config.toml
num_hidden_layers = 13
hidden_size = 160
num_attention_heads = 4
num_key_value_heads = 1
head_dim = 32
intermediate_size = 640
vocab_size = 8192
hidden_act = "swiglu"
norm = "rmsnorm"
norm_place = "pre"
norm_eps = 1e-05
positions = "rope"
rope_theta = 10000.0
rope_fraction = 1.0
qk_norm = false
attn_scale = 0.177
bias = "none"
tie_word_embeddings = false
parallel_block = false
init = "uniform"
init_std_qkv = 0.0462
init_std_o = 0.00907
init_std_up = 0.0462
init_std_down = 0.00907
init_mimetic = 0.7
optimizer = "muon_variant"
learning_rate = 0.0127
lr_mult_o = 0.963
beta1 = 0.9
lr_head = 0.00876
warmup_steps = 200
schedule = "wsd"
decay_fraction = 0.49
decay_shape = "linear"
final_lr_fraction = 0.0
batch_tokens = [32768, 65536]
max_seq_len = 256
doc_mask = true
train_tokens = 428200000
max_steps = 9390
dataset = "wikipedia_en"
MLP neurons of a small language model. Each row is named by its layer, matrix (gate and up: input weights; down: output weights) and neuron, and shows model dimensions 32-159. Each number is 128 + 32 x the weight over its row's rms, rounded and kept within 0 to 255. A neuron's up and down rows have the sign that makes its largest values positive.
After each neuron's rows, "fires before" lists the tokens most often just after its 100 highest values on Wikipedia text that the model never trained on.

L9.gate56 [142  74 158 137 146 174 119 119 128 164 123 152 110 101  81 127 119 150 169 154 161  93  94 125 143 123 104 130 136  91 142 137 142 130 190 133 151 108 117 130 107 106 126 104 135  86 138 105 191 109  10 132  98 125 171 135 127  66 179 172 147 172  98 103 165 127  79  80 110 145 121 150  76  55 173 129 156 112 169 158 167 123 160 122  94  95  82 128  87 166  59 154 133 113 128  95  93  77 100 140 130  53 161 129 123  64 136 100 167 107 152 121 109  76 100 102 160 151 151 119 101  95 148 143  77  69 126 128]
L9.up56 [159 118  68 156  75 209 117 152  53 148 133 159 138 113 125 151  92 175 121 111 144 123 146 104 124 105  57 188 144 105 132 132 133 111 129 161 130 123 176 120 179 144 171 206 136 131 132  94 145 106 138 154  90 100  83 153 116 127 115 138 102 182 138 154 130 145 135 167  90 150 111 160  94 124 170 186 142 112  47 125 147 124 177  69 132  95  98 116 127 131  42 127 120 152 150 115  65 177  96 107 184 105 108  96 153 113 195 153 149  67 128 123  78 104 104 135 136 122 104  91 105 124 180 142 147 109 106 184]
L9.down56 [101 184 128 159 169 124  70 167 133 120 112 142 170  78 137 179  84  81 139  82 184 116 145  98 156 127 122 130 101 144 115 153 130 114 117 180 131  98 131  84 153 149 133 113 203 204 201 143  79 106 104 179 153  56 137 140 124 158 131  56 127 164 123  81 109  74  94 142 108 184 150 194 153 169 162  87 170 119 159 129  96 124  95  98 133 134 156 133 149 153 101  83 153 116 159 126 112 146 170 124 147 132 126 119 108 145 176 118 129  89  98 145 121 150 134 160 118 114 131 166 154 150 113 207 141 146 150 182]
fires before: "-"

L9.gate61 [197  72 125  96 131 176  93 164 134 128 153  67 170 176  93  87 186 145 104 123 111 130  98 172 179 168 145  74 148 153 148 118 151 104 136 125  97 121 107 174 127  87 108 110 122 121 146 100 120 108 102 115 142 148 186 148  80 126 159 222 136  33 172 139  89 121 159 152 162 146 134 146 113 154 126 144 167 156 122 134 131 122  89 176  20 170 101 127  97 157 164 100 121 136 145 103 122 138 126 130 153  87 128 149 113 115 118 210 167  92  99 133  97 129 104 164 155 139 142 137 146 154 175 102 150 132 137 149]
L9.up61 [ 73 102 122  96 131 180 115 144  82 143  82 113 121 123 175 126 157 143  89 187 100 138  98 135 178 132 160  89 138 155 128 108 155 161 151 139 114 192 105 137 149  73  99 113 126 166 120 127 149 222  67 124 107 133 136  92 134 125 154 170 121 111 145 133 118  86 126 183 107 164  98 110 119 112 116  94 121 161 153 152  82 120 147 152  56 133 129 198  93  71 165 106 101  80 124 134 116 140  88 132  91  94 155 112 145 112 123 204 106 149  89  84 128 121  67 152 153 166 113 158  73  99 143 136 113 159 106  87]
L9.down61 [110 138 125  62  63 142 102 119 126 101 117 129  94  85 130 180 103 135  97 119 167 149 129 147 153 128  58 166 115 182 189 116 113 132 125 146 138 136 103  97 155  51 135 131  89 109 157 110 101  87 139 130 125 132 123 154 127 102 119 171 136  90 116 118 179 173 113 155 131 128 162 124 103  86  97  81 108  87 142 125 100 137  96 107 139  99 124 153 127 123 134  97  86  54 174 141 104 110 120 139 200 132 126 120 150 121  87 150  78 202 101 182 136 154 102 189 104 147 135 151 111 103 122 234 133 126 140 112]
fires before: ",", "\n", ".", "\n\n", " 978", " on"

L10.gate443 [130 128 150  98 134 130 126 101  74 120 122  88 137 121 180 148 109 121 125 147  87  99 109 153 119 118 127 156 111 138 113  89  86 132 126 175 144 113 120 130 169 122  91 147  89 110 150 155 159 138 144 147 124 135 150 197  94 137 139 195 208 101 150 104 153 205 147 182 130 100  44 107  84 160 122 114 131 132 140 125 142 196 105 117  97 175 155 140 164 113  90 165 116 109 141 119 162 141  74 107 101 136 126  91 140 123  81 151 118 130  90 148 151 212  86 135 108 183 182 114  57 151 185 112 173 135 126  89]
L10.up443 [126 105  77 115 124  97 118 171 125 104  93  80 131 191 159 159 130 137 123 125 146 145  80 138 150  93 119 136 165 163 148 128 155 111 154  86 133  86  85 148 108 157  82  91  68 153 128 117 173  69 125 112 118 181 144 149  96 111 112 184 142 116 101 160 142 174 126 131 146 124 110 112 138  72 122  95  64  88 147 121 133 142  61 136 108 148 139  62 179  90 147 132  88  78 116 121 112 108 149 133 106 128  97 124  85 113  92 143  93  72 117 109 169 110  79 107 141 158 102 138 133  40 133 162  75  62 102 154]
L10.down443 [146 144 146 131 140 130  80 120 126 105 165 142  57  89 148 159 122 120 117 162 131 151 105  91 136 166 141 135 164 146 154 118 152 123 107 156 172 113 129 112 103  38  98 115 175  92 101 162 159 113  81 113 110  78  87 112 158 163  82 130 122 122  79 176 116 128 115  89 112 142 201 120 166 141 110 127 113 120 121 126 109 111 142 122 105 121  81 128  77 114  88 107 174  93 154 127 100 164 158 115 101 147 104  90 121  88 124 130 175 161 158 121 177 158 159 158 122 127 150 151 159  94 103 255 157 122  96 137]
fires before: ".", ",", " and", " in"

L7.gate160 [139 125 114 142 170 114  76 115 121 109  80 152 149 116  84 134 177  81 146  98 103 144 200 135 117 147  83 172 118 126  78 115 159 168 136 169 118 102 112 143 168 107 130 179  98  90 134 206 131  96 107 119 118 136 141 142 170  62 118 140 102 120 135 143 185 180 113  95 111 124 154 144 110 145 162 134 122 117 107  90 154 116 109  90 140 182 111 141 171 181 145 131 122  85 131 115 156 135 176  74 174 153 157 127  42 171 163 107 122 165 178  90 149 149 139 129 127 130 118  95  78  95 152 150 132 170 118  87]
L7.up160 [160 103 139 159 115  84 114 113 172 130  60 133 196  38 127 109 130 250 104 104 114 150 161 144 117 182  96 103 103 134 165 144 152 104  83 141  77 164 159 141 148 105 100  92  61 140 136 136 119 104 163 103 147 122 113 167 148 146 142  86 113 115 138  81 132 110 164 169 178 117 143 119 185 169 135 183 112 159 171 126 156 144 104 130 113  88 101 110 104 116 110  90 161 110 164 137 131 141 121 110 184 102  90 124 103 146 117  84 133 154 142 138 109 113 131  92 151 131 118 176  86 121 159 111 170  81 167 145]
L7.down160 [129 144 146 122 134 105 144 144 137  89 174  87 113 143 164 174 155 109 175 138 144 160  86 140 155  91 107 146 160 127 119 123 101 174  66  95 170 110  86 137 139  96 129 170 183 135 142 146 185  93 150  84 180  86  83 189 159 151  69  82 147  97 107  85 136 166  96 141 100 192  69 159 102  90  99 172 109 112 143  87 119 164 143 136 118  85 145 113 161 203 145 123 119 131 110 180  75 156 111 144 186 138  92 119 108 138  79 116 135 123 140 138  77  97 124 134 138 139 168 144 113 185 108 191 152 115 108 151]
fires before: "\n", "\n\n", "  "

L2.gate297 [ 93  65 168 150 133 152  75 124  85 116  91 125 146 179 194 143 122 194 101  88 118 177  94 101 152  81  73 103 134  92 151 118 137 122 126  89 125 135 142 137 144 116 122 120 171  45 217 108 171 115 138 171 168 101 143 186 169 139 196 118 114 143 124 114  75 121 108  68 144 115  78 115 165  99 105  80 161 154 142  93 112  89 142 129 187 139 111 115 155 124 149 111 191 113 218 113 112 100 123 132 146 138 145 132 141 147 105  86 114 139 170 109 201 141  97 185 112 165 108 118 160 109  89 156 144 104 144 127]
L2.up297 [163 100 202 167 112 154 106 129  90 106  90 148 101 123 177 144  94 164  97 116 164 136 120 124 185 107 110  79 142 109 180 117 121 114 185 115 123 156 109 156 162 137 145 132 142 115 153  47 138 113 185 156  94 103 130 149 121  71 138  87 116 126 121 139  90 158 126 108 118 151  99 191 133 111  99 162 199 138 128  95  85  95 134 175 199 111 165 107 119 127 110 134 135 124 221 151 121 106  86 165 120 191 187 120 144 174 133 155 171  98 159 123 206 121 133 118 165 124 113 118 148 105  87 173 119 124 153 150]
L2.down297 [162 171 109 147 155  65 226 136 152 152 142 101  80  53  94  68 140  87 147 176 154  80 118 152 148 136 178 171 166 185 135 100 130 140 137 193 152  96  97  92 122 111 124 178 138 199  83 119  82 114 151 111 135 144 148 100 151 135 136 144 117 124 130 149 143 159 118 144 111 158 134 160  94 183 109 152 125 102 132 157 143 158  73 122 131 152 160 140 133 122 105 208 127 155  67  87 143 129 113 135 110 129  96  65 130 147 151 159  66 121  90 154 114  96 162  80 138  97 115 170 125 149 178 144 138  98 136 146]
fires before: "=", "\n", " (", " to", "\n\n"

L7.gate66 [161 109 141 116 120 197  89 144  87 131 143 151 165 138  95 170 117 102 118 141 168 120 176 138 169 101 160 105 166 128  59 119 128 103 135 127  75 104 108 175 141 134 104 140 119 184 121 129 117 126  80  93 169 157 142 119 130 122 162  90  99  87 151 105 124 192 164 160 151 140 155  93 104 104 116 113 138 129 133  91 130 216 122 127 166 135  91  79 135 104 132 156  66 156 169 106 103 181 153 128 126 188 113  84 116  81 129 130 170 101 151 127  93 104  85 178 120 102 163 125  93 140  55 181 170 159 102  83]
L7.up66 [101 123 102  97 137 116 101 112 107  85  94  95  75 151 137 136 136  53 130 130 201 137  64  91 163 132 176 169 104 130 120 129  88 115 146 113 128 137 125  73 164  52 138 159 132 116 126  78 124 172 126 146  99 157 195 123 119 141 116  92 108 160 100 142 128 160 139  98 110 177 119 105  66 131 185 129 172 124 122 102 156 163  90  94  52 147  87  85 110 130 154 158  90 112 148  91 158 125 172  93 150  86 173 155 113  91 124 159 117 127 111 128  61 120  92 129 115 102 131 135  65 129 104 151 126 181 132 168]
L7.down66 [126 109 130 112 126 140 200 124 136 153 141 195 179 130 167 138  71 160 144  98  81 130 159 190  89 125 115 104 147 136 117 144 166 112 151 139 126 127  98 140 152 234  89 151 147 141 103 155 133  95 119 117 183 129  93 137 150 102  69 132 146 145 152 131 101 159 126 106 115 163 149 122 202 124 138 154  64 129 154 156 150 148  96 161 167 170 125 158 118 118 114  90 124 136  99 175 141 119  69 177 103 190 121 118 144 139  68  72 118  77  79 125 130 102 162 177 180 198 132 107 119 151 154 104 112  90 153 122]
fires before: "\n\n", "\n", " is", " was", ",", ":"

L8.gate402 [ 84  75 113 124  93 109 156 144 148 117  68  91 108 162 128 118 169 143 158 138 144 124  60 131 132 158 118 160 143 145 168 133 120 172 116 101 142 137  94 175 121 117 162 185 156  84 125  69 148 102 149 101 123 104 137  91  89  87 214 114 109 171 118 137 140  89 195 150 105 146  57 145 137 148 117 170  91 132  97 134 138 139 135  90 164 162 120  99 145 150 138  91 136 152  93 149 122  97 121 127 103  97 175  73 115 114 113 129 159  99 123 136  43 148 162 110 125 172 147 104 111 139  84 207 120 177 109 112]
L8.up402 [ 97 156 114 137 124 153  45 123 110 177  96 145 162 141 109 169 109 128 106 131 129 116 225 115 133  82 145 145 120 165 155  94 115 112 106 120 101 162 133  93 136 197 109 156 144 109 120 160 162  78 136 118 115 187 191 116  97 133 154 147 103 146 135 149 140 177 161 165 122 154  72 183 147 153 165 115  71 111  51 102 138 159 131 168 153 141 106 118 166 163 120 145 156 108 174 161 139 109 107 170 206  77  96 109 172  98 140  99 111 192 137 153 195 149 130 126 140 134 161 121 155 137 102  82 188  51 121 167]
L8.down402 [ 98 142  91  99 135 104  93 127  72  84 139 109  60 173 150 135 107  99 148 113 116  97  91 136 148  98 104  88 195 130 109 149  98  93 129 169 149 134  82  96 139 104  90 106 174 132 129 148 153 123 113 164  97 149 103 153 122 163 100 106  72 135  95 160 144 103 143 149  95 119 143 155 108 193 115 161 112 138 161 102 111 135  91  82 123 123 119 201 170 109 107 174 131 165 123 165 122  87 114 112 128 151 179 169  85 122  89 230  77 154 137  95 142 103 103  79  69 113 178 104  74 102 130 166  92 158 104 194]
fires before: "|", "-"

L10.gate570 [175 117 133 108 132 180 152 129 108 106 117 127 106 118 121  73 140  98 155  90  97 145 106  94 139 111 135 221 159 106 141 140  99 127 138 200 131  27 103 127 111 153 103  91  95  84 124 154 168 154 188 187 146  90 118 113 143 100 111 134  95 129 123  92  74 158 186 165 112 128 104 117 152 153 148 137 149 111  85 155 123 128  65 122 138 111 108  75 150 120 136 134 103 156 107  78 154 110 158  89 136 128 123 139  86 164 152  98 137 127  81 171 152 108 132  44  72  82 104  67 115  41 132 107  95  99 112 137]
L10.up570 [180  48  95 118 134 142 129 137  79 126 104 139 131 158 110 106 138 127 104 133  79  94 130  89 132  91  81 129 211 106 112 157  60 151 104 125 149 126 126  98 184 115 164 124 116 196 122 146  94 143 235 169 169  86 170 123 149 151  57 189  85 100 129  83 101 111 160 119 105 148 165 127 164 160 143 151 131  81 164 149 122 160  56 148 130 123 137 122 145  82 159 159  93 167 115  99 157 106 114  48 145 157 134 161 131  88 130 139 167  97 112 118 129 187 128 151 162 112 107 122 161  80  79 153 137 105 135 124]
L10.down570 [158 146 142 170  77 136 165 134  65 162 114 153  80 151 123  88  57 156 141 164 120 199 102 122 116 110  85 117 158 123 139 163 130 135 159 137  96 116 123  77 146 125 124 154 156 135 101  91  97 149 113 139 145 135 117  83 108 127 108 152  96 125  67 111  78  97  92 179 136 105 114 122 125 131 169 105  97 114 105 112 128 116 176 120 120 173 170 162 123 163 149 150 153 152  68  66  86 130 111 124 255  93 176 132 134  87 102 124 107 155  96  88 112 141 132 118 113  98 114  83 130 159 102 226 160 110 178  58]
fires before: " the", " a", " up", " his", " for"

L3.gate470 [113 100  93  82 142 133 136  99 112 126 109  86 142 110 147 138 101 131  81 112  87 162 102 105 111  87 175  96 112 106 128 103 133  49 119 120 134 119 164 155 105 151 134 126 122  45  76 167 196  92  92 122 165 164 150 146 126 119  92 161 147 129  94 110 152 142 180  42 145 125  27 141 145 107 138 121 111 167 176 145 135 155  99 145  85 146 158 116 156 131  84  92 143 126 132 142 107 104  86 141 188 105 162 106 135 123  75 157 139  98 169 182 151 112 107 125 107 140 130 141  61 103  68 183  58  92 158  64]
L3.up470 [111 110  98  83 106 101 101 161  66 118 118 131 149 149 157 126 136 143  78 124 154 135 117 129 101 117 120 130  94 106 118  95 141  84 134 154  81 130 116 131 168 166 104 146 162 105  50 190 172  74 127 113 130 135  72 107 107 112 122 122 119 159 119  68 151 134 180 103 104 158 118 140 121 111 178 146 120 120  96 150 194 123 115 116 118 154 117 122 107  94 148 154 158 110  95 228  71 156  91 173 133  86 149 101 154 130  81 132 141 118 157 167 126  91 148  99 105 137 164  97  30  90  98  57 105 133 159  96]
L3.down470 [165  87  73 147 130 102  84  84 166 104 121 110 138 128  99  82 127 103  90 163 162  75 140 113 113 134 167 190 107 102  98 121 174 182  98 100 192  90 109 111 166 169 129 137 129  62  61 114  74 166  87 122 140 146 128 165 136  95  82 136 110 146 151 111 114  94 172 165 100 149 163 132 160 139 111 149 183 118  52 168 131  82 128 133 118 100 143 127 152 145 162 130 175 112  95 211 144  84 165 136 134 103 116 117 148 124 155 128 131 138 186 123 126 135 126 110 125 166 139 102 166 124 146  64 146 125 128 168]
fires before: "-"

L7.gate406 [157 116 170 136 126 223 138  75 103 141 136 167 130 101  91 209 165 124 113 152 148 115 154 147 125 134 180 143 121 190 146 126 124 141 116  89 161 139 100 121 124 102 121 173  95 114 127 106  77 124 162 170 121  80 131 122 158 127 100 103 137  57 125 105  92 149  82 121 120  55 118 181  81 200 160 166  82  80 166 118 143 118  95 106 187  60 151 163  85  87 113 124 125 135 124 152 154 166 130 134  98 127 112 131  87 135 110 128 124  76 128 118 140  99 143 156 105  77 101  93 103  59 113 161  75 165 150 219]
L7.up406 [105   0 196 121 116 149 141 145 115 142 118 135 162  81 141 128 185 149 168 112  99 150 138 116 119 167 131 138  94 130 140 159 136 123 165  65 165 112 106 130 119 113 134 103 139 118 124 161  65  85 109 107 112 104 117 125 165 199 163 121 123 159 116  98  67 135 119 127 120 114 140  28 152 102 116 133 143 128 128  94 115 130  78  95 144 172  98 122  92 144  98 126 154 114 157 162 134  32 112 132 105 121 132 126  89 115 125 131 198 125 158 146 120 185 153 115 138 150 138  93 182 136 115 149 132 122 135 113]
L7.down406 [166 207 144 101 120  98 137 118 109 133 169 202  66 111 109  99 145 102 129 152 166 118 149 151 151 141 179 177 146 156 133 102  82 124 104 103 101 103 180 173  99 180 118 151 127 164 121 116 159 131 153 153 149  85  86 119 110  76 138  99 136  98 107 123 106 133  54 119  81 120 125 135  96 199 141 204 116 132 140 155 169 120 126 170 109  88 145 182 124  79 163 161  91 153 168 151  76 145 158 159 124 107 187 145  98  96 105 144  71 167 100  99 148  89 130 132  56 112  87 118 118  97 115 127 162 158 103 185]
fires before: " a", "=", " an", " |", " the"

L8.gate204 [118 118  80 136 136 153 107 138  76 113 122 145 191 154 168 177 136 170  86 128 148 154 128 154 163 149 112 132 128 178 114 157 132  88 174 126 136 150 151 174 149 138  79  80 121 112 149 110 168  89  97 125 163  93 125 128 121 172 116  95  84 111 119 164 126 118 150  87  79 118 171 121 112  96 139 168 157 124 103 123 103  87 103 111  71 109 132  56 177 139 131  41  94 119  93 117  82  81 128 137 112 129 167 100  79  91 126 122 125 193 153 110  91 159  73  89 118 100 117  93 128 124  69 137 192 129 118  67]
L8.up204 [ 64 154 150 166 119  93 120 162 144 160  58 129 129 143 136 116  86 146 129  98 140 112 134 127 187 165 129 114  76 174  91  88 170  95 122 148 144  81 105 115 123 161  85 106 150 133 127  78 115 164  80 115 135 105 119 140 131 147 145  49 139  70 145 202 142 112 176 102 106 116 105 152 160  90 193 175 125  93 149 126 102 138 120 122 132  90 123 118 212 130 188 126 139 106 179  94 133 148 173 152 154  74  87 125  71  88 139 115 146 166 150  71 133 126 121 144 133 137 121 148 192 161 157 116 119  78  70 180]
L8.down204 [123 134 143 131 139 130 159 110 147 119  79  83  52 133 105 110 114 103 101 104  73 156 154 101 150 124 149  90  98 105 158 161 202 149 163 129 152 118 156  79 110 193 142 153 164 172  48 110 166 149 116  98 106 140 158 159  84 119 114 128 100 116  82 145  72 165 114 194 101 188 120 135  83 159 128 125 134  84  88 145 125 176 138 155 122 120 142 195 130 128 128 159 171  91  90 126  87  80 114 139 129 136 111 145 134 162 233  91 127 106 116 109 174 182  92 137 132 135  90 179 135 145  76 162 147 123 105 112]
fires before: "\n", "\n\n", "|"

L10.gate120 [125 126 168 172 151 159 165  65 135 135 114 112 104 170 155 178 176 103 184 136 126 119 155 108 117  96 151 186  93 135  83 109 111 146  73  88 166  79 132 110 103 159 126 103  85 124 127 136 181  97 136 117 146 133 158 113 155 113  89 132 115 166 134 124  90 135  65 152 137 112 129 160 131  80 130  84 109  85 195 106 128 178 103 124 156 154  47  88 107 128 138 167  89 118 139  95  92  73 169 154 171 121 125 126 108 162 122 146 147 118  82 127 137 132  98 202 111 161 170 184 107  92 144 230 157 164 190 107]
L10.up120 [168 138 162 139 115 128  94 134  79 137 139 152 157 193 125 151 123 164 153 146  96 121 154 110 115  87 180 139 165 148 175 119 140 158 131 108 135 151  86 127 166  76 105 160 105 157 142 119 138  95  77  86  93 176 165 169 117  59 135 152 143 121  52 118 172 163 166 137  91 132 122 158 130  78  99 100 136 100 125 104  96 127 174 105  66 131 123 122 130  68 143 160 124 147 106  88 157 122 172 102  78 130 103 101  93 108 121 140 194 139 124 142 100 160 155 184  85 113 138 180 125 142  83 166 141 174 155 114]
L10.down120 [132 129 103  81 136 139 147 128 137  51 126 104  66  89 181 130 139  68  79 130 150 127 114 145 131  92  98 117 150 105 111 130  73 114 113  97 112  95 118 122 144 119 116 179 153 137 151 163 150 111 139 168 143  98 144  92 123 125  97 130 147  99 134  51 176 108 130 103 140 134  90 129 152 131 157 114 136 136  93 179 137 148 146 109  99  94 200 190 109 108 111 113 112 180 171 169 186 134 122  97 110 112 107  92 149 123 148 117  94 127 134 116 104 130  79 110 116 149  83  82  78 148 174 224 129 118  75  93]
fires before: ",", "\n", ".", " in"

L9.gate63 [129 129 132 152  44 132 138 105 199 164  83 175 125 132  80 129 148 146 100 115  95 149 125 105 103 101 113 132  71  98  90 130  79 152 216 159 103 108  98 109  92  99 124 114 148  95 137 101 103 151 158 190 117 121 150 112 100  98 187  87 120 118 148  86 148 109 124 138 102 125  95 132 128 121 129 153 120  60 100 141 127  94  76 116 176 102 120 122 141 121 119  88  92  52 135 134 122 124  42  71 128 106 104 155 167 113 136 139  82 124 112 161 113 113 129 201 181 156 155 130 122 157 121 138 161 122 126 134]
L9.up63 [127 134  74 181 141 151 157 148 120 123 106 119 105 100 119  72 157 129 162  57 143 145 145  98 123  76  89  79 116  49 144  81 135 140  97 126 149 105  82 146 214 134 112 141 123 113 153  93 116 125 189 159 183  75 142  78  86 132 159  87 132 105 129 147 140 115 156 116  59 130 167  85 135 126 109  82 170 109 100 101  99 133  96  88  99 127 138 153 158 132 158 146 167 152 179 164 134 141  99 161 156 145 102 179 189 130 183 150 186 128 187 103 129  71 133 121 145  95 147 121 204 147 165  96  93  98 112 156]
L9.down63 [181 201 141  96 139 143 116  73 166 115 108 115 161 176  99 101  46 151 103 128 136 170 147 167 153  87  63 102 134 142 124  74 129 107 117 173  79 131 131 150 152 130 125 155 207  69 144 143 124 100 114 143 148 181 111  98 104 178 122  82 124 119 121 170  84 120 155 118 184 128 109  83 123  77 115 136 130  65 120 122 135 120 166  64  88  95 125 122 137 129 148 192 165 108  84 150 117  96 105 198 131 164 116 157 136 147 135 140  86 152 131 150 197 138 137 135 188 117 164  70 149 166 208 193 119 180 111 157]
fires before: " to", "ly"

L8.gate489 [154 134 149 141  81 177 177 127  87  99 112 170 136 154 114 107 162  62 155 124  90 104  93 138 114 146 129 139 113 130 109 200 163  86 156 159 190 137 148 120 120 104 158  96  90 151 148 101 110  78 111 130 132 224 115  79 177 122 152 183 130 133 224 120 147 110 134 139 155 151 157 135 161  97 147  84  91 102 191 140 117  98 132 154  98 146 114  99 163 144 188 106 101 152 133  81  96 105 103  73 127 114 126  95  75 103 123 151 107 108 156 139 138 133 215 133 134 121 175 182  83 138 150 149 160 102 213 132]
L8.up489 [ 91 127 126 142 116 115 133 141 155 104 164 167  77  88 155  94 167 129  93 191 146 105 142 193 138 118 122 110 137 126 108 145 157  94  66 144 184 121 145  93 106  99 105 140 155  86 106 124 110 143 167 129 154 118 135 132 117 134 130 127 138 135 112 180 138 107 174  77 159 147 119 120 162 138 111  85 115 108 181  67  72  98 182  76 122  77 123 109  96 166 107 163  71  73  89 134 146  92 124 147 183 157 137  70 109 118 211 107 102 106 122 155 171 130 132 131 130 127 117 164  78  89 153 147 124  93 117 106]
L8.down489 [140 150 120  93 111 182 141 127 175 139 159 182  96 103  93 118 104  95 144 133 137 163 121 124 148 127 109 155 153 159 200 118 148  88 162 236 125 193  84  97 145  97 124 107 161 162 135 111 178 173  98  91 133 119  64 158 152 144 136 141 174 165 130  90 159 103 132 146 158 181 112 121 164  48 150 120 147 155 137 132 147 111  91 158 100  82 103 126 138 115 168 151 150 139 170 127 154 200 159 122  93 147 137 146 137 187 159 130 102 146 157 112  74 136 115 148 154 120 109 158 119 122 124  93 173 114 135 125]
fires before: "\n", "era", ".", "ho"

L9.gate401 [123 137  91 122  94 132  91 179 192  93 155 128  98 127 143  91 141  99 146 106 117 165  86  79 152 133 112 132 152 153 145 142 151 158 120  74 121 107 113  59 164  79 109 101  86 151 124  99 100  60 132 107 133 122  75 148 142 115 143 126 187 155 124 110 102 153 134  70 102 152 167 126 158 127 140 106 131 152  34 134 109 117 148 149 125 148 144 153 131 154 172  58 100 200 107 103 123  86 150 128 159 112  92 134 151  53 153 129 150  84  56  73  50 151  92 148 140 111 120 178 213 139 113 120 143 134 125 107]
L9.up401 [162 147 137 137 104 138 186 134 123  81 113 140  63 187 158 130 114 173 142 159 125  93 130 143 110 171 166 138 159 152 106 145 120 125 141 143 140 150 169 219 192 116 139 138 152  69 146  94  96 143 117 157 149 142 145  88  89 125 117 126 205  54 139 106 191 130 117 119 160  89 144  51 140 163 161 196 137 140 114 135 143 142 171  75 157  92  88 132 108 160 176 145 163 136 112 127 157 118 101 137 161  95 111 147 114  53  79 147 126 150 128 137 147 129 105  82 121 158 186 164 157 184  92 123 160  82 156 158]
L9.down401 [120 121  67  93 136 141  95 109 165 160 152 112 143  87 159 100 129  96 141 175  74 118 109 136  64 105 178  63 110 123 105  96 153 135 148 132 114 107 124 136 106 120 113 149  97  64 150  62 211 139  92  90  89 112 128  97 150  99 112 102  90 132  79 106  85 125  88 158 134 144 141 103 107 156 112 123  89 112 169 115 116 129  73 132 125  82 144 145  95 147 174 124 169  82 147 171 133 130  55 134 178 101 150 130 126 147 134  74 104  88 176 164 108  98 162  80 148 194 141 139  59  66 106 136  73 111 104 110]
fires before: "|", "\n\n", ",", "ed", " |"

L7.gate620 [107  97  86 108 128 181 122 117 147 111 112  94 162 161  71 162 138 131 122 111 133  92 152 125  76 185  60 156 146 146 158 119 195 135  80 101 129  81 155 139 110 133  96 179 141 118 118 194 130  90 102 111  85 109 112 105 133 175 127 146 118 133  76 155 161 161 148 130 135  94 110 164 132  93 142 173 114  97  98 147 151 118 128 117 188  76  99 111 143 115 116 107 137 178 100 128 111 108 161 143 120  66  75 139  60  80 106 134 146 189 158 156  91 141 178 129 150 181 153  80 135 143  98  49 134 106 192 100]
L7.up620 [129 142  92 104 146 108 104 163  83 118 160 106 161 146 198 156 122 129 121  73 160 142 156 113 160 129  94 153 135 136  89 136 120 100 156 159 119 185 106 147 154 144 151  74 172 133  51 138 120 158  51 161 162 182 119 114 111 129 141 135 139 159 154  82 162 131 116 154  59 127 131 125 121 105 208 150 134 114 104  91 178 134 122 122 118 154 156 115 134 191  90 124 126 167 149  84 126  99 150 138 173 120 114  57 153  76 109 127 116 128 153  96 114 146 107  78 131 179 158  96 120 110 128  81 107 104  87  66]
L7.down620 [125  90 141 106 141 142 115 132 143 136 101 117 137 111 126  98 136 135 106  54  94 174 164 138  81 104 110 215  98 124 134 130 156 118 178 132 194 180  94  52 141 128 129 155 133  83 141 170 164 102 148 154 106 105 171 145 193  92  88  50  93 114 105 187  59 170 138 125 134 146  96 121 150  96 107 220 166  97  90 118 163 126 191 116 117 120  81 129 129 119 153 132 159 134 111 138  98  91 114 118 155 116 152 100  90 149 121 128 189 138  79 144  99  96 130 138 189  98 162  84 158 147  70 151 143 185 150 157]
fires before: "|", "  ", "-"

L8.gate137 [127 121 168 136 150 115  85 154 129 138 137  79  68 109 201 151 131 110 117 142 128  66 117 155  96  44 126 105 153 112  75 132  53 166 146 146 141 182 118 134 132  67 122  96  96 145 150  82 193 135 111 163  91  93 115 185 182 133 100 168 115 133 111 120  71 105 136 126 102 131 170  90 123 150 127 145 183  77 176 115 145 132 148 123 125 148 181  99 180 130  98 114 137 117 141 145 115 115  69 133 151 125  76 160 120 100 160 162 152  64 111 132 145 147 153 110 121  96 146 129 105  48 149 104 175 161  99 154]
L8.up137 [125 120 118 117 139 154 145 118 138 114 145 119 185 165 135 194 101  86 100 110 143 121 129 156  70 131 166 153 159 126 114 177 142 133 169 121 166 143 103 125 128 136  64  96 127 124 110 149 110 105 114 108  80 138 218 159 155  86  97 142 204  93  95 125 153 124 164 133 139  97 144 169 132  98 154 118 133 143 104 120  67 159 121 165 148 136 157 126  78  97 148 177  98 125 152 131 127  51  62  82  89  65 184 125  80 104 163 104  99 140  91  99 103 126 101 121 114  97 173 141 109 115 129 169 132 158 132  88]
L8.down137 [169  94 100 108 133 157 102 136 109 123 191 134 131  96 179 141 138  85 110 204 123 128  73 114 200  56  98  85 166 114 157 121 107 107 119  79 130 120 120 163 135 100 133 123 101 139 117  95 166  89  76 141 146 116  54 140 133 182 122 121  84 173 105 128 106 113 107 142 122 101 101 131 206 127  95  81 113  78 152 122 105 190 130 108 135 135 131  96 134 164 169 113 173  52 127  50  89 140 113 134 169 125 116  92  94 132 124 117 164 129 121 103 138 166 109 107 124 160 101 147 135 132 197 130 138  86 110 172]
fires before: ",", ".", " and", " |", " in", "\n"